From a checkpoint of a small transformer trained on Wikipedia.
Size: 9 layers, width 256, 2 heads of 128, MLP 1536 GELU, vocabulary 1024, 10.2M parameters.
Architecture: learned positions, no biases in attention or MLP.
Training: a variant of Muon for these matrices, 354M tokens, 5394 steps.
MLP neurons of a small language model. Each row is named by its layer, matrix (up: input weights) and neuron, and shows model dimensions 128-255. Each number is 500 + 25 x the weight over its row's rms, rounded and kept within 0 to 999. Numbers have three digits each.
A block is one neuron, or neurons of one layer that tend to fire together. After each block is what it responds to, as a language model described it from the Wikipedia text at the highest values.

L3.up323:470513501493487491469493520565525539488467477543491512461492515478473500511476529551520505518459518487465499480475515519524540479520490458512528523458470531478518537499413468522476498454532464476483529528519505440486510508543479511514505518497493461525464485476475477518472475488510506473429526509473466503513512510484525462513471495520520533494447488507544440495465498491505509504514
L3.up867:500492483481537477485515486486531490505475494511517516505465468484514512556510505537495492502454520474486482509510537540548509490501552505513471516459465563536486496497470499484486506500527501515475509479522510398504525564498509473486506474515498463525493513488473512527456502505541534509473507454519519516539492514472507484526468458527504537482483476507497464525539501478487500532490
Tense or agreement suffix finishing the main verb after its subject, in narrative and biographical prose, such as sign-ed, continu-es, lead-s, to-ok.

L5.up220:501520508526538525483469547495534512460475478521523492449507474490529540544470471479509494526498530528502512494471534522490483520533522458478500493464449530478481443543529461527514515476504488510500493493496436500519496478467493517515537477510535504526516529441523512520471479520480529498520567490492540486485496498511495551533473472538476523432465500489485531484513491519509510511486
L5.up231:490526504502508526493523539455436506526477521519498519517485511502477520501516521524528506540527457483531483533548486513503499492524522506499487470510487492495488483475469505482509504501480477489485496511500484506553510479487545494528482534544520486546516548486466492508552555522487478523510514483504501514493505490483478539503519479501499537456524507453502533497500426513506557476505
L5.up518:519511501512473504502499514502505487469539495528456502460487516514524460512495459525497429514533502517490496511503517510496497485529497544455517503516492493480520503506521508512508504441551476487497533511518488513512499498495480516504506497487536516494503512483448538496507503521467536572507498502518506530506455543490480507502458477470459498500476545490520485473486523505534497478537
L5.up705:495483462485475513480457464503485476509544510527440491504511497510477493515469450498484512510495494538487533500481517493501493464501534514489465484515520524488489507533531486509516468458477509506523501489460465546504482476520518475492479495500497458530479478521498481511510500521536523532510505494521521517545487501509488474502479503439513507534482487487499509497464456504482497478546
L5.up936:524505450488470511495465508595456518500520477505473494480485521516470498507472463470514487498489485456506519480486524481517502509509507468471474512497454515503489450541542505488550511467512479479507500511442459528497505477495486462547500454523509494528518478452533509489468534499502498561512499509535506515506475504489476469478484502484479503505491481496534534505489456506498516443463
L5.up1023:520537492454483453499510547474519498532485509515488487463483490480513514531472453520504548478553499503451511488514478509513430513501475464505454514451527490498478525545488472485492502461509476459482500467479509512525471487453525485476529501497506504484498527494534517504509517488456530512509509486474561481503528524514503492516494475454521540516525527497515509503544512513480524528516
L5.up1206:454490508516514494535482482512459486480477505525507537476488508570474541512523474546527492549499484503460518502514527507519516499504527491527494498462471507506496517509513503491449479494471521476526482562499523502538472503485475497506547515497479526479525464488471451502479486466526474494483480454493485487518517497486457520509507524477520502513482508491506500501466514502452504470477
L5.up1298:474506520535486518477494477512480515471513488472469469493475519564519513515505499459491528514492491463470466503455511504526479455507481504552491514520503492484497460499523447500499496469528492509506508545465518496512479513528508491429510488524485520470504481491512516525482513524512472520536516518470488465504468487500494553514511513457480511483498476486486504543489541503510478453466
Word-piece fragments inside split, mostly verb words in narrative prose, strongest on "in" in cont-in-ued; also ex- (expressed, extraction), ad-m-itted, f-in-ished.

L3.up1364:562514494492493517520502487485494495508508512465531480481505507488551452485565487466482526497525538508510456502495497457499472533538492514501511523466502451495506506468504494489544454487492476499486446494481476556537473506451552543493501532502458502468458543484486471464528467529528517538512524520497488509500518527501494539480479532517464487510533479464493514490475470526519524519495
L3.up1408:498520500482512468558511474506535483535474501499507504536505454467479521521491528461496473507498488524502504479528479474557484523473513534491540499473446524495515453493564488518525477464549515459471485493452510488510465541465494519505492504482513473517509487496524510514489492508497519512527542476496475461459511476470552519456438497514475476483529519491483508467499516502518511514510
Fires on the -ly suffix that turns an adjective stem into an adverb, as in original|ly, common|ly, complet|ely, particul|arly. It also fires more weakly on other word-final pieces such as ever|y and N|ot.

L3.up215:542481506482497492526495496511509487495511466513484530538461493540523500500510479487527489521526504525477497506492510509532527502473451458497535471525513484541538491485511539520540512482488503481526532509483482487501483451504458509456559464509447520475502489546534508489510446456522514515496509483505505455467481531527466505562467501491518531514465532532518522512512528438527499510507
L3.up1121:569493487504531485526523511524491539538520476497446522514480497509517471498517483508500493486470501479519496521521484519528507465476491498509512498521491527544494530528516484482500460496467474526487529532481472525510515444510550478469541490461472505482500459497533501462514476495549532512540462462440488466502484503517508544485492482481501509527517507522480466514490506520495530500506
The last word piece of wiki section headings, just before the closing == marks, e.g. Playing c-areer, Statist-ics, Recept-ion, Pl-ot; also table column headers and infobox field labels.

L3.up473:493465494445487496506508464481549527505511483534473487511483523496496482486525472500480527472490496516531475526517479505494494510470479499530479511518506493534516488529509501498574500501517520517481486559509462526479520503474471527491487543530457527556491463548461524502475493531466450495495479512494483486484488508468499509452520542492495524529482439545447466514489501461471485520505
L3.up1492:458503476479483508540485524475509476509480466525496464517500547500516463492551486525475441495488541524520518491495468529494524508459483502504488499503541504517495451500554479517513509516515505503487520510509492519478492520484491513525526502487460496537523475497460561519530482530517512503514494514496469522512497510485495490497459473509448532540561519511490527448480495499490521495499
Final word-piece that completes a multi-token word, mostly titles and roles such as President, Major, judge, member, and lawyer, plus other words like until and Journal.

L4.up158:502552499511481453521523496520411531511508485507496562510466461511524487482420490489487500480521456523504507514511469519512497502558472533487495549508478534457485490496481466514525524461518539461507465489513495525451501473503526470511501522505492499502507535482520523511521514538475499467495487482527504499509481539529506486513472523530457499479509494502494507497497492478473533467492
L4.up368:513513510487555525505480525476483530522470481487544487509506521521529503499507513460519504546431489475490453483530492518517498452556541520491487517509516473472516488506492481466497504518491557494478489525483448463525487496509504522498508522502516469463511513487515495500516523487542486516499484493518484476458488519515507518543457492516480453490511499470545507494489524515490484492493
L4.up908:475501542500513497518501503473461488518495493494515491528488451489510474509513477476476434508488509526482456544513505491502530502462486487527481516470452525504485542505505446506508454514501480497480456456497536514463503518501511472459478548466499501463499501525510520470504510474528501499485484505465494417549537492498519534502513510522519490467546478510506481493499515500529475485526
L4.up1152:492555508518511498483478516499489498491494508504480481494512472507490477452515506458511506506506487487475479515538494492539446492484483508533514502527516529523524456499485498497527446512511451527530485476498471529485498512511528517476516485513502534502493512495465489503468516534476456486474498527497488477520534504540546474495549555469515511507516499517524479489436475477507512486518
The -ly/-ely piece that closes an adverb split into subword tokens (larg-ely, probab-ly, quick-ly); more weakly, final pieces of other split words (gro-w, ab-out).

L3.up124:491515551476480465497495471478451442537536474538509475532494431509536529503475505503542500522516455504514496517524477466468495528513519481489528478529529517516483455434519515513464470483541540500463512521523485489507495501518487498501532504467488522494544508498467536478558499529536452547464498510486512508548485502501509496508492517457489503478498476486514524494432506476495532508490
L3.up1293:489519493490500468489526450454527497489511500574516498481531512484504532521469514460509475507512469448531461495513463479497474497478503475485504491532507465521478476477558512471485508466502559459472567500507484534479505501518516486518531498529465517532482550487484476497488517510482510544480508518501480505477496531488496514489476476500528471491477460536519499519549505505482539532452
Opening fragments of longer words split into pieces, mostly ex/x as in experience, executive, Expo, also re in Premiership, Prefecture.

L4.up464:528478479516508468525514483512517545508481521530454527537470481533466473481493484464503474529528490461475485529511490491530552458465503490500485523448524500530527488514523486531484540470504513481516551507519549477539522465475492534489519491481492539476541454478509524490507506533527528512487534458503476515498532482480538482475456511489481481491493534507494489498488523505526538515522
L4.up760:497531502500485492497499473521496459450485483524532496510478480529571488525511455508498525509514525457486519501525515489507485481532494537515513476497548519504480491480485531519503528461503485520446493501462518510559524512511496523556480502491449508504488567471496542465497497501486481556481491538493490467505471526529498502502477500466547501479566463487517470484468492512498497492486
L4.up936:508428504519487482534480507476491537506497483517513455501552477498507490480511495532513479495537520536487480465561466555534500500485464545510491478453508458572480476513527530496479503478470503484477523497481507548513500474479517566529479483533485528449526536520522521501504503545499490504491498499472505505498489514464524530517473509472534528559505523500469470548468508506492542503513
L4.up1033:476482472560507500536506504505460524522500475478539505523463435530509493490513461499429553499497515492492533497500468513505542498507529517526510506445473501516478473525506510517518469460480558484504504496506486545506519496490458531502478467453515508492503539498539512509526478527575464477492519505504491492496506515499503493513525500498492466467485512499475527513505468529513502478522
Word-final or mid-word pieces completing section-heading words after "==", mostly "ory" in History, also Personal life, Early life, and mid-word pieces like un-ident-ified.

L4.up405:491486433486515462524454491521521528533531508496514495550482500491492478525564500467491516508520489499499501511467497531504531477527519525537507512520447506510469485531508509468507518501489462464466505460506485540508458465506495517472510522514515512463515506528519542531487510444475461486529463477481523509498478506507484508518534456550526498469501529497497497529480543503479553500480
L4.up487:538460499460499458546473484551485492517481480492426522488503443474517468594508513504520515520451515500480497488473477529513512476517509509532500493507492480527517498471530532473499549477504505547544473495545466478496511479502494508493511461501513491516521523471494510489512471540534485446508519477478536498514498482491505498543508494550519506515498500471505503502563520525512498479496
L4.up920:515494496439472490512501457527484540486514499488479466494462498489500523497512509496494482523533475486493506508485513497519505485513491489516520503442475477518495499502515516499452504498478469544457467469537501502516486512527498548493536507536559514505501487477493487466465490467489525535491521518455504533510488470532466502481493518537581516511489478535521515515499477461512528485499
L4.up1345:525489438487513487498451518555480510536505481528485495512497482508541475543524455506477493519495549504505508502529489543560495478504494490491544494463497477508510499497493476506480487503543499520522515532476497549510467492495533501458530523483491527461475496499508500480528499503446493449485467504510515468480517506521508533509520522500500543506490437515499517482523472510486499522506
Second word-piece right after a short onset fragment, as in cl-osed, gr-andfather, cl-arity, ch-arak, and in section headings like Educ-ation, Biograp-hy.

L5.up96:485487498513502474507527459522480509464491521471459508497560465503519539503526483467529525503481483496532427501550512512503507497501463539489508490484486485501480500486463497537498513524465504511515510487508530452494478460496501501497496475463517534484512504530514526528479498492479446484542493502480520497493488496506472477546465484485490458462466493449509482498517475517465530463507
L5.up190:509508513497434522533500523464557454507476522504464505511499484471542537499488476503503511502517492478483491473508515519520489529524481487535477492452508517492525517520509512505510519482499492510517519463485517502509468514467511513548515503530472446491512521506517496521476537496487475503508486439453468513533498479559528514555512443494504496492458513509477518511519525490501495517509
L5.up536:492509509518466484518458453498509529520484464510555504544492528526491529521495458519513563480533443475483502504558512511482532506521484505506452549514512495532510471479510508485512467499427483531425492487531491485477497476537485568557484487504493509506491512485504489500496510469468488478513544527489507509486504507489510492497495520517470511500455476495518477506511488482495511521509
L5.up753:496490536496467491508519494542485509509463491471533565482534461473533486548459531542514476541535513518461510459524486501483493450521523487524471511477521490513481485467466521465549517517502488530499511484518507447477507489539529511517506487467471481480530461479498559531526527497487516502503491462487484507529484537510518495484524480538485492489524474489469469494455502491515453516518
L5.up789:481477527531471495500475498509539523440465458456481530523501460534459526496472519509583516500491465482496506495506468469541491524474506526491460552545500466520507522464488526505521486495517473492486484522511510520534515518549537456527500551529523463504502514542499534513499505551530454481470514483529488501538525538518488512490472489567515478493455537459475486501484470509527547508504
L5.up932:487537534511475473506535483472523528469539465471487485509519499519513444507512486461490522458526493487502478451537516513510495487522442518525494515516498537499515496470534486523499521488519486543523454516489524479518510489531484523484466547477516499488507472498503513492494510525523479478487512443502499551509529530487531492484487462500543494513486523499502452495484508487492501495528
L5.up987:483508453508462492499466507481495465492541501504516515431444513504531491510480527515479489518519468506516501506497469495498499435500484529500474527504480500469521503516473527524514493499494482542491455512524536500541470503498434516499499512584476494471528508485490523472465517502511545528484497477452471504516539512536473479513498457498476504497480536506525468495534477503559519495483
L5.up1089:498527496526506529476511537503502472514511506483472453473475513548529497533462497500491490497497478514509461509501471529479512476497499469524493508482505501518527503488515502500472481510519442569517536495490536494486483481505512477494532517451489477524482542497496516461477471501490499484550516507489474502511571544525538516497512542485517476500482516501520461492524523454501518523510
Word-interior pieces that follow a one- or two-letter opening fragment, such as l-iv-ing, lo-an, me-an-ing, kn-own, l-ong.

L4.up286:526533514538481503509527505479501487520501473489454523490495511511469501526483489481566512522507498470496530536520473499510524491469476440459486482474496485512465482462516516530516477503486485479459528474502456525593497439541512486505511525527482469545482501544503490496584511493467483505478536529508518512476510486469482479487469502498487463494493505467494545476482450531496557536497
L4.up357:502513510475478510481547501541517514498494512443494545550502511521523518519496463502534486500468502500536508508508489517515518516488506460497497502485493483499466456473485537525529484478478540473414478541479482500547507472495524517486510524485499501577499461495493494504534509491540515529488499467502497493521536498480474512499549503506483482475540486486495513449492494490483528491490
L4.up618:493506487478494491510545510546479467499537516570464504509466483501490524478474488510493502516540525470570490508539482483547519498489518506487495523486473515513516448529526516558470511422483490477485521489491469471523512465517494470437479475530501513514474499484487485482478499498485481521478469467511519526525465474495473468492493511503538529516552524502493532517495476502520544469511
L4.up1020:487518456557480533482474516510469547479509503539514453495536523536480486531504512483522497555534510487552478512493477508507493452522479571530477506471458496539484503488562463477511480517531526508462509452491454526469475468499517507489517511524521525460506492509531539527509517523448462515514520519471478486514458512484521530519492516464504531535449483468513495507482466470481511489513
Opening sub-word pieces of longer words still being spelled out, mostly ex- (execution, existence, exhibition), also T- (Title, Town), et/in/f inside words (settler, mineral, feet).

L3.up811:500534529513499523492535536542526527538470499487520542516508513470521496500508498440490496540533502494549520515494502513478509537495509496515502522516488486467515493518461551444466489492513446471486525533536522460541503492536478504435515494507483511489526494504517531500508468511513478453521507539478502527477457552497481502470479511480558503525484512494493513476491522502501452476496
L3.up1484:506540510487507541471484501474501447527424467509505520476542489528505489533488475482510451506517483520504505517487477497532533482508511531473513471522507491485526470471485551479474502459470513468517467457529476549517515469526498472526529458494509522500517483441530493542509521499504507532513498505484521525460546524470493507470488500533523481517534514510513507494490510515473516529505
The second subword piece of a common word split after its opening letters, e.g. Wh+at, Wh+ile, Th+is, H+is, H+igh, Chr+ist.

L5.up84:550469486512474496520506508499528507526477504524470479515497501464494526442521534472511463490464492551536504488505532506515501485503506498483464464511486465518516463479546523458517511496501537503487508523504495487504490526510498476524524525511510476473530508463510513520484492475504472489492522505435480502510424510505514517503509489491489473495499510535523514528537496552496508539483
L5.up287:512528476521466499519476503518490508546501477504489492522488515497485467499562487487484512500508465493492533471495502528500504499491470475496498505497495505530452461516542479485513520497505450500508479506508521503464532515486480521519512521465534537478503422499468527471507508512469504500534522483512462485520522532505500531481458531522554497540537513512493552490525492475483523484510
L5.up443:500508522422514527453509460498459475523452512517545531492523500502453469478553523485490521499514475467555498484516476453492541515468503510493470505474536505476516508477499491518509532525511508509535538463526530517451474513452514504515488469497512494502509537482480484491497551486497518474479464521486507515502496561525524520500498525482499529518498474506549459507506469511513523505485
L5.up657:464542484546503547522446481474514506534508486494496514478512491469492475541468506494527514513486487470498487463470510471479461466504547464523469530537500529501489510534467519505461522507493510521518512485486511508440505533503523472459504483533521489489505507510484526477456493466504503497467522504481511534516552475533490531486511482476541498524489513463533453528450475522521495469506
L5.up727:484513501470505522527468529518518479538514448475525511490471500494517527492457512449504470493446484532499508529498498508510525499488460497521531481496530475490504499480495500483511442522524454539514519487500522506452555505518494519520467477549533529501532505482456471477531517491530465500531495503497461519505482508526496539490515517478483524466518520486485531484499477532531500525458
L5.up774:489547502516511470549490479490500522503467478473520521481550526499506499484559511498482493498469498484527509470500519493532474491453521475525485470472479494561506484489504485504574490505560501538504473519485498519509502519452497475492471484531467477474530492490513533478475449515496475500553523526514453485485513501527513499512517515509512507490531485515468512498461481521513522526515
L5.up787:479490502492495501484515483451531493523534533529470497505523451470524429484517507455451494506479480521493465495531537503499475456477496510476519554525498530541516461513483513517465451517530455506518486491481550499480533500498508536513444515507441460529543475473452520485488483498494481505532470459472478473505513530493504517506488478550475528485500512530484463516466444540519477495488
L5.up1019:465513495525491460500477489516507549512498486546516473501491478470487525463483509505509547524512535514479508501508508488517480463505532488492509466464459487485542481457509527438470563482479494486528444530495520498514499520467496533500551467521466495522526523512496514481464489489537507488505494505495499493523488469501492493509520521499541515519540518491478522518512520528510495506498
Second or middle word pieces continuing a split word, especially after ch or capt, such as ch-ar-acterized, ch-air, capt-ain, capt-ur-ed.

L5.up1:505472513502527479494506472499484525534559465527515490485509463430518481462484468539532501545492539489488479520515494487526513485506455524546476488493439481511458488484524481535522481520507539438506524474507466464480502523540491500499517504467529480519541558478534521483469527526495482493490505522512484507474476487530478485494511486493507524548522479468495502496514526510538505518505
L5.up187:553483485524508487505520517485501507492497485465483533544437516480529493511528512550509493540538526504476480509547469489490506494496535516473488519484454522482506527509525465492516427535517473502474491476507485518554474501497515488504495545512487537479488495518559523467531508547465521483467482470518500488484465497500471495528509521514531502508502475508472483494485491556520511456490
L5.up354:489538482481528494489473515469526449548525489478470465445548527481512520502506490535530482465536490517483510517491515541482540518497523520444470418472456528520478493516503495469510490509501494505505558484525522501512490530475502520510509537499489484468507518478481479496519511465482504555513535477485533437494493520500500505510474548496462510498469484447502509540486505482494490486529
L5.up435:519487469537510531508502474497475527553566486502500493542461457463548530474502515496480477486485517498538460496538453493511467523499530481466490565503495470488525504479500501508503503528514482508513507493525472509497453514516483529478509501489533480517478484481509518493509523485524544489459521501497464517510509497504471529471483481499502517503424492482478518506463512495551511513487
L5.up822:523471511529562496473478507506454510502505473471476494498522466451511491507459501551515513507490527458446467466513495543470545532528489463479481486497463494492561488495561505483524495506483474484490495493506527508523488486513489543497488539496520530509522517456506568506480491529487524482541477442500507492543546483487505460542457497466532519517494510448513518480506511496501462517505
L5.up853:522536530489544473506449489540488519527478486492515504546479493483524506483474469506458507513506511581495464451542509474503490547555510489492527441496497472500525475516516480466528462483457485478515461518510471461503486535501468477480508535476540521521495522513533524499502501541521517473518524484502515497479530525520463474457436527515471500525491480420518474503490511527527515493487
L5.up940:527467475524506520526504465519556553462471474485544535512521495498522531514514546438445511513515514510490495523501463531480489528506495470476497504479519497525493495496489531487512500477461465505470480504490432476467492537497477511496519509482530502509522507465517507486486499511506499482532495528478530483453540538510529491482450553491520516511534507479490496497512469479527490531469
L5.up1213:509441510480499520474451473555486494533459471493561522471520451470515555501496527495455527498516485509544482511524502514455478478541508460546489478472486474493484494490510501480502478469496465486473516476489501509455424505535468489496452538548513522508540539525507499527481509522511477521501473490491530499520537530456507477485535509503466498507489500503508513483529472509518464494524
Final word pieces that complete an adverb, mostly -ly after a split stem (subsequent|ly, larg|ely, previous|ly), plus other word endings (rat|her, of|ten).

L5.up230:517498493496512496464483450535516488500502491523468498511477488532541512512460458462471473487526444517477473540504516524500537491478521484493470504461514507516490521487516512492487508519536489480446491480498442490484517513495490486462476479507507495479470546531503489483483509481491534505510524570505504510510450479526497543498515506536521489483478460551503550511477475470523478507526
L5.up508:540459485530534494501524493473528495517506473471473542516488476474518522536508497471514514535526489492488467483516537538516481508553550520517517482486464499494498495481497497501482449425531509467506551464474510508450500550521477490479503491537460536530465514505515470493513538480502520471489505525490535459518479489521491475500553507484462525470514485476485524518499497485501515508514
L5.up706:540479461499524507490470515515480495475469481494479497483502467527509491508490510478514486523512487475542503523486439493521544536557467515444465471484506499546504507491491561483514493449521500541508530526556453494519509477485507503517501492514512503477507548518512517527510515490506527475545469458505484510527498523461529501518483464487472492490558494522488511533461517508496507475488
L5.up1000:526492552504505500486521500537576531518478502477516497496473485466487516466480486498506501476499495505471546524468460523497521484538490445512516486523474514479457472547487484485517521469512521455493503507518519521495470446569504526504506477544487487491516495517483496530519490507530545523507466506490539465524513517476483501505522506486506507500464498479488529512508565511511471493484
L5.up1303:566486504525549481469500527486510537510474510488512463491473475462513487495551540490495464533476505520533466485538476485462471522517539500511490481518500485481483505513476501490523494505467513489474500464537563475477502479487499550454527528525489483504496531482510470480461504499473488523486477509518502495524503526475511521545487550491523488497533479534510516482504514518514497474456
L5.up1401:485514525485473552485481498519480478505521539493539477515483504528513503512549468528482472497468471480540479515507495541479516523466505501503515504486464499496462528491505533492509474483521508491513528453514512489489514511520477535447526469498495472474501549466531515542491495459486524491470498516480506501517529533485533513463472476494517493492475523475478524470517530501554522489500
L5.up1437:499503533461485481543537561497483524484481499439499541514493479505485491522471484516507505506484485505476488494498501513492485529517492475531507531512503503496485494543520506493506503501536514517512469473465543478442511469524526552470549512512446467466468511483456509467540508469500480469483502511518527470490514479483569487514546477483520487467494482546484500489520507498546492470510
L5.up1460:489521530493487530502516518496485476503499489531500536563448515539504513507529482490497506507497518498529505484473509484488503522512508489500518493522515534522476466493481522458480463485559506480499466516498519500487517470509498534500483527476528488490478538535538498522508515495549533514496522489484543510471521480503491470505506485474460512434467510479505518451510487490482495486519
Word-completing pieces inside split common words, strongest in section headings like Hist|ory, c|areer, He|ight, also prose words like ev|id|ence, kn|own, de|vel|oped.

L5.up244:535530501522553476528488498464517491490473532520524501493479499483510545515471475510459477504487502461500465496552488512518508542462536521551495509450507471501494516515454522463475472492499520521521505474502523487537457511500488482529506516467534519542482502472495519537436497512532501477501546516509516491492557482471505467486515488531501521458458527467500501502510509552530520467478
L5.up537:489553496469447514496522495520532520515465485493496529507487491474528504567504464509485527500519556512555534480550537465524497507493483506569511522473494495508476519500515513533502468485474471521479523470509512473520469511451453465498515506487511467519447486493505493517496521460520493515499499502540514548548510517503480514519507502490451530511482506495469511487509499462502500563501
L5.up786:496502491531508454444515459506545525502502496527512466516518453506518507535452498534510500508485419501500478473499505485511507438526539499524537491488516521519513519506542518549537483468446498533486485522480482516514505565537481541540518487495510466540499486522497490485469518514510502525472485489496491498514492486485496508521489444521511512506510534471511445503506492453504477514497
L5.up921:491495506484461505485489490519490457486463515506509475476469524500531499491556499544505553503508489505468481459533465488488485465516521483522518449471478493469503504520464523496493473491511504501496479523497537546522533500478493535469496516487524520508502519482467511466473461522477481530504467526525489510556516480506473475493483491481522493497534501508547508532500477499555517526483
L5.up1164:466529494513473483479472519529537537513500488503502484494513508474484477512498525513483517492504504451506477528525526525497489485518495510530548514496500500504460498510530467463486503486486510482533476466484507480453475532528506496482551453517526471556499510509524515490495522525503505473513471566506525500566517510495513492464520485525444527460463474491460508476496456487533562535529
L5.up1250:527487507468472515497512490512468529467515488501494546460508463463448513564520501498546502491491520504449497466514457492541490467503540541495499506469466519484490509510498506445512561460489463487509487510534518521488506479504456505518480516494542514488520451522497500551495459515462486512489545476523523511526513502482505541454506476528470484516514512515497492515503511505514515502520
L5.up1319:512533492529480519499486497513500460495475507488486487475468445484542516521488472464501519534509490479488524460552531496481497483536549465517538500487440479498512438472474488476484462459499500490492539489503485500486484505461474526515502487517562480557501492489496469473483532519496453524512476528487551490500491519508480499472494523521508531468514500503565503455495487530538527533538
L5.up1420:464498471476481510453498506486486528537503486491519489474476436497519526505498486513502502512510518465462482492465515500519519487527528541534494501464516503503488485481518485437473478488476477482497501486536568535442509484465479494543474506519532483481517492493494503505501470516543485509513482474483496467518520505479433509506483492511529515456483510524493489499512468494539477530464
Final pieces that finish a split verb or function word before a preposition or article, e.g. scor-ed, th-an, am-ong; also as, also.

L5.up295:539468498492515492495520485514505496503569484506560520499481519516542504505487516499494501511519492521497485496488495517523498549511541481490471497504469467517525453500501490503482479439512516499519493491536465530501461494461496478514478494527456501506499535491507503509500472471498483515506485472476513476509481486507435485530548495506506505473503519505495489510501480433482532526490
L5.up466:511437489506492506513506476477541524478521525499531493505532510476536462488502472535506516508519521520515515499498525527531516459484549517500520534479519507485539478472507485513463491524490487482531504488540536476535508514481493504470534520535513492510515496466484487539532448492421453518496499516512522499503474543474506508480457508491525515513504470517521537516486501450505591508425
L5.up741:472540492467476516494559485461509517526545482508517536517472505490448492495514522497462519490505510504446485501495468504462531473508464457502477514495514464518473519542522493494491491468505487516514511507480499448463478476520497519496500488508484516500533479465511505507496458520509507532503548546506529467527482532531466534496533487466491533466488519481491489506460489490503470510473
L5.up758:521506518498516514506508495526479466455541524493514488450494463456502532514516508460485540525530480529506468480525507557497523510477499481498520473541542506501499538524523519525510490516550505509518481431493485537462466469464466506520519486533503470537545476496526450484503489536438493527464489502511497498513502525467491498478520528496513544503525451498523491477481482492516516499436
L5.up1072:502502487459530470505511557480506514495518514553511578496531491470510471516493503534473527522528475525503519478523484509470501522513510494519499516458514509498490498469521520509479551469436480499506485500524506496468513484542468477452470473556472519480478478468561532493486490509479476505501509498493524505518493533507494473499497520455518462456490440547494555522505513507485498474512
L5.up1201:485528474540553449501477529511546522478536519538512495497553526495512519553467550497490502469498540500542493523503481488514491472480523519480503545504508506508490477490530503519489515515517489493505524517474499505537456508515471478499514480525475504531474474481535500511503493476517520495495502518470544509516455511500532446469497469420536522467521482518467500471535465523514511517511
L5.up1301:496504546513537507531495510519502496470558506487510518537498542480526506491513512503500471494544499470458495513493517537472525502543513513481500519523484504444480542532574526514504487469530497526489498499553483516495486484465454513477494506495548502472517459467515518501516502548494454487494460488507514486486481538497515474486500491463509531481510493493486509471507497459473554545454
L5.up1388:503453523507539533516507502482536527498507498483462484531470494493483509539461535539481504514537504473526468520515459527509521514493511493518535516539411467487562505460489501501530512495500493486500458504560520464497518504486497475544476521506530448495489480484530472509488493518471460511507506477500502467478514512488490517447480510484549507468501481522463484519533525493506507531516
Second or third word-piece inside a word split into fragments, often after an initial h/ph, e.g. peri-od, ph-ot-ograph, h-ist-ory, h-ig-her.

L4.up329:546513484527503524490546480517506515496510508541467534480530509440517489515503483525463499503489482509476483468494508525483479544527507537546532537454483428489478523490529490484486495556529477521503527486514522518507491468512505504523490488490496486506481490448525527553543537508544486521502502493468519526491483466504487506531492515464481474529512519489513495499503531498540501547415
L4.up413:475468559500472509480500533512481463508521488491518521520505469554520518505505511522429522558494516500500490474479506534485512472492498528524487493515473507517487511470490517453497457515508509506459470525459480442500460499507484528508552488473511464511486498478488515502486508521487495527496477530493530509495481511524508515493493540476508469463548516534496486519514475478486496498502
L4.up1093:503504495514510485503439498487507512526529506494472510487511544496458521494476481471517506463435480451490506485496516489499493482538480493523532479540511508532486537514478498477522457538527457506496459525501497492482506496513483528457501562538500499563502509490483503485478479498548484482498516506483487539506477537514505479470526485520565511469478493476512492507514445498511545503525
L4.up1125:464497556517492483510494461468478500488528467477518491503501447485478504531492514512516468498490488513493546519506478492518516517474512518532536462507512544447503507481490497494464534513500511501459451520428512539473524477489525494506525469497487527498464490527461564455456493527495539513518494491526469506528541505471513499460469491487509528502481511472475480485468474497527497486530
Function words or word pieces that complete a predictable set phrase or word, mainly of in "one of", as in "as well as", plus with, under, and pieces like bec-a-use, et-c, Lt-d.

L4.up699:540514478500515525510504495561523479521461520473497491451497513517504542523489509518528463440505490517549487472544515487524501448496500462509468495468520482476489524536476518505512521503512480449536471490530509524496479442501508472488499510488487497482452507517564481505501456462471487507535527522510496498478505489457506534458528530473524508470463506494484505483529468543437515519503
L4.up821:502516449509503520509476541507497533459465488517459448479543499447486480559490459511513505511526517464518506500492517495482503460487483502505491508472469484491519482541491517501465516466529502479512422503493517504501498523497473539510498495531507491461519504454510506536475446445535458538493448502515524480529496531500536539483537538506527528506478488508500482491454486537529514538471
L4.up850:508516429509475511496508520524522513476453504487479528540502485548518470505514489423504446524540504505498504536469481524484493488508493480505551508494471507484531472529502523540525536502539500522513551511528531530434496492530480496485506474492506468525530512495538536467454484535501468485470506470530478489506506475496462487575511510484545509525530452498493489522508483465533519480480
L4.up1501:507481517470482487501453551515503541485505503513493537489504508495468497510523485495545498500528526478473516524507479511473520486519479503448521517501517488506502515494534517515499498448493485527491477521519520568514500433467437463500525454482542461506519474475535528547517502472521493522468516509525523536503500507488497495491529520493503454473473532531521506511507473511520573534447
Word-internal subword pieces that complete a partly spelled word, most often -en as in chosen, given, even, women.

L3.up389:478482484497512514499489525505502517528480508493490516473511490495516513538543512501517498480484526428473473475498486446522529495472498474521523521486479493523503535518461512482523511532532519485466497507523509484447523495515490472463583474506513501500516511507490524530433573499532465495486486483505508525529516505500497517504544470519550516471482453486494482462492485505453551504482
L3.up919:526522489462506490515484511474514495525473504493464500507479478468507489470505498472519486490465493458460471487488447474513473482523485480560459459481500501476548527487510526512500495552507488516500482519497484478499474488513503469486520542455500502515529512433502521505494464547480518489539497440533537484532499481533535532526499495510518440497486492520478526495463536474536488486550
The final piece of a common word split after a short first piece, especially w-ell in as well as and kn-own in known as, also l-ong, f-our, w-on.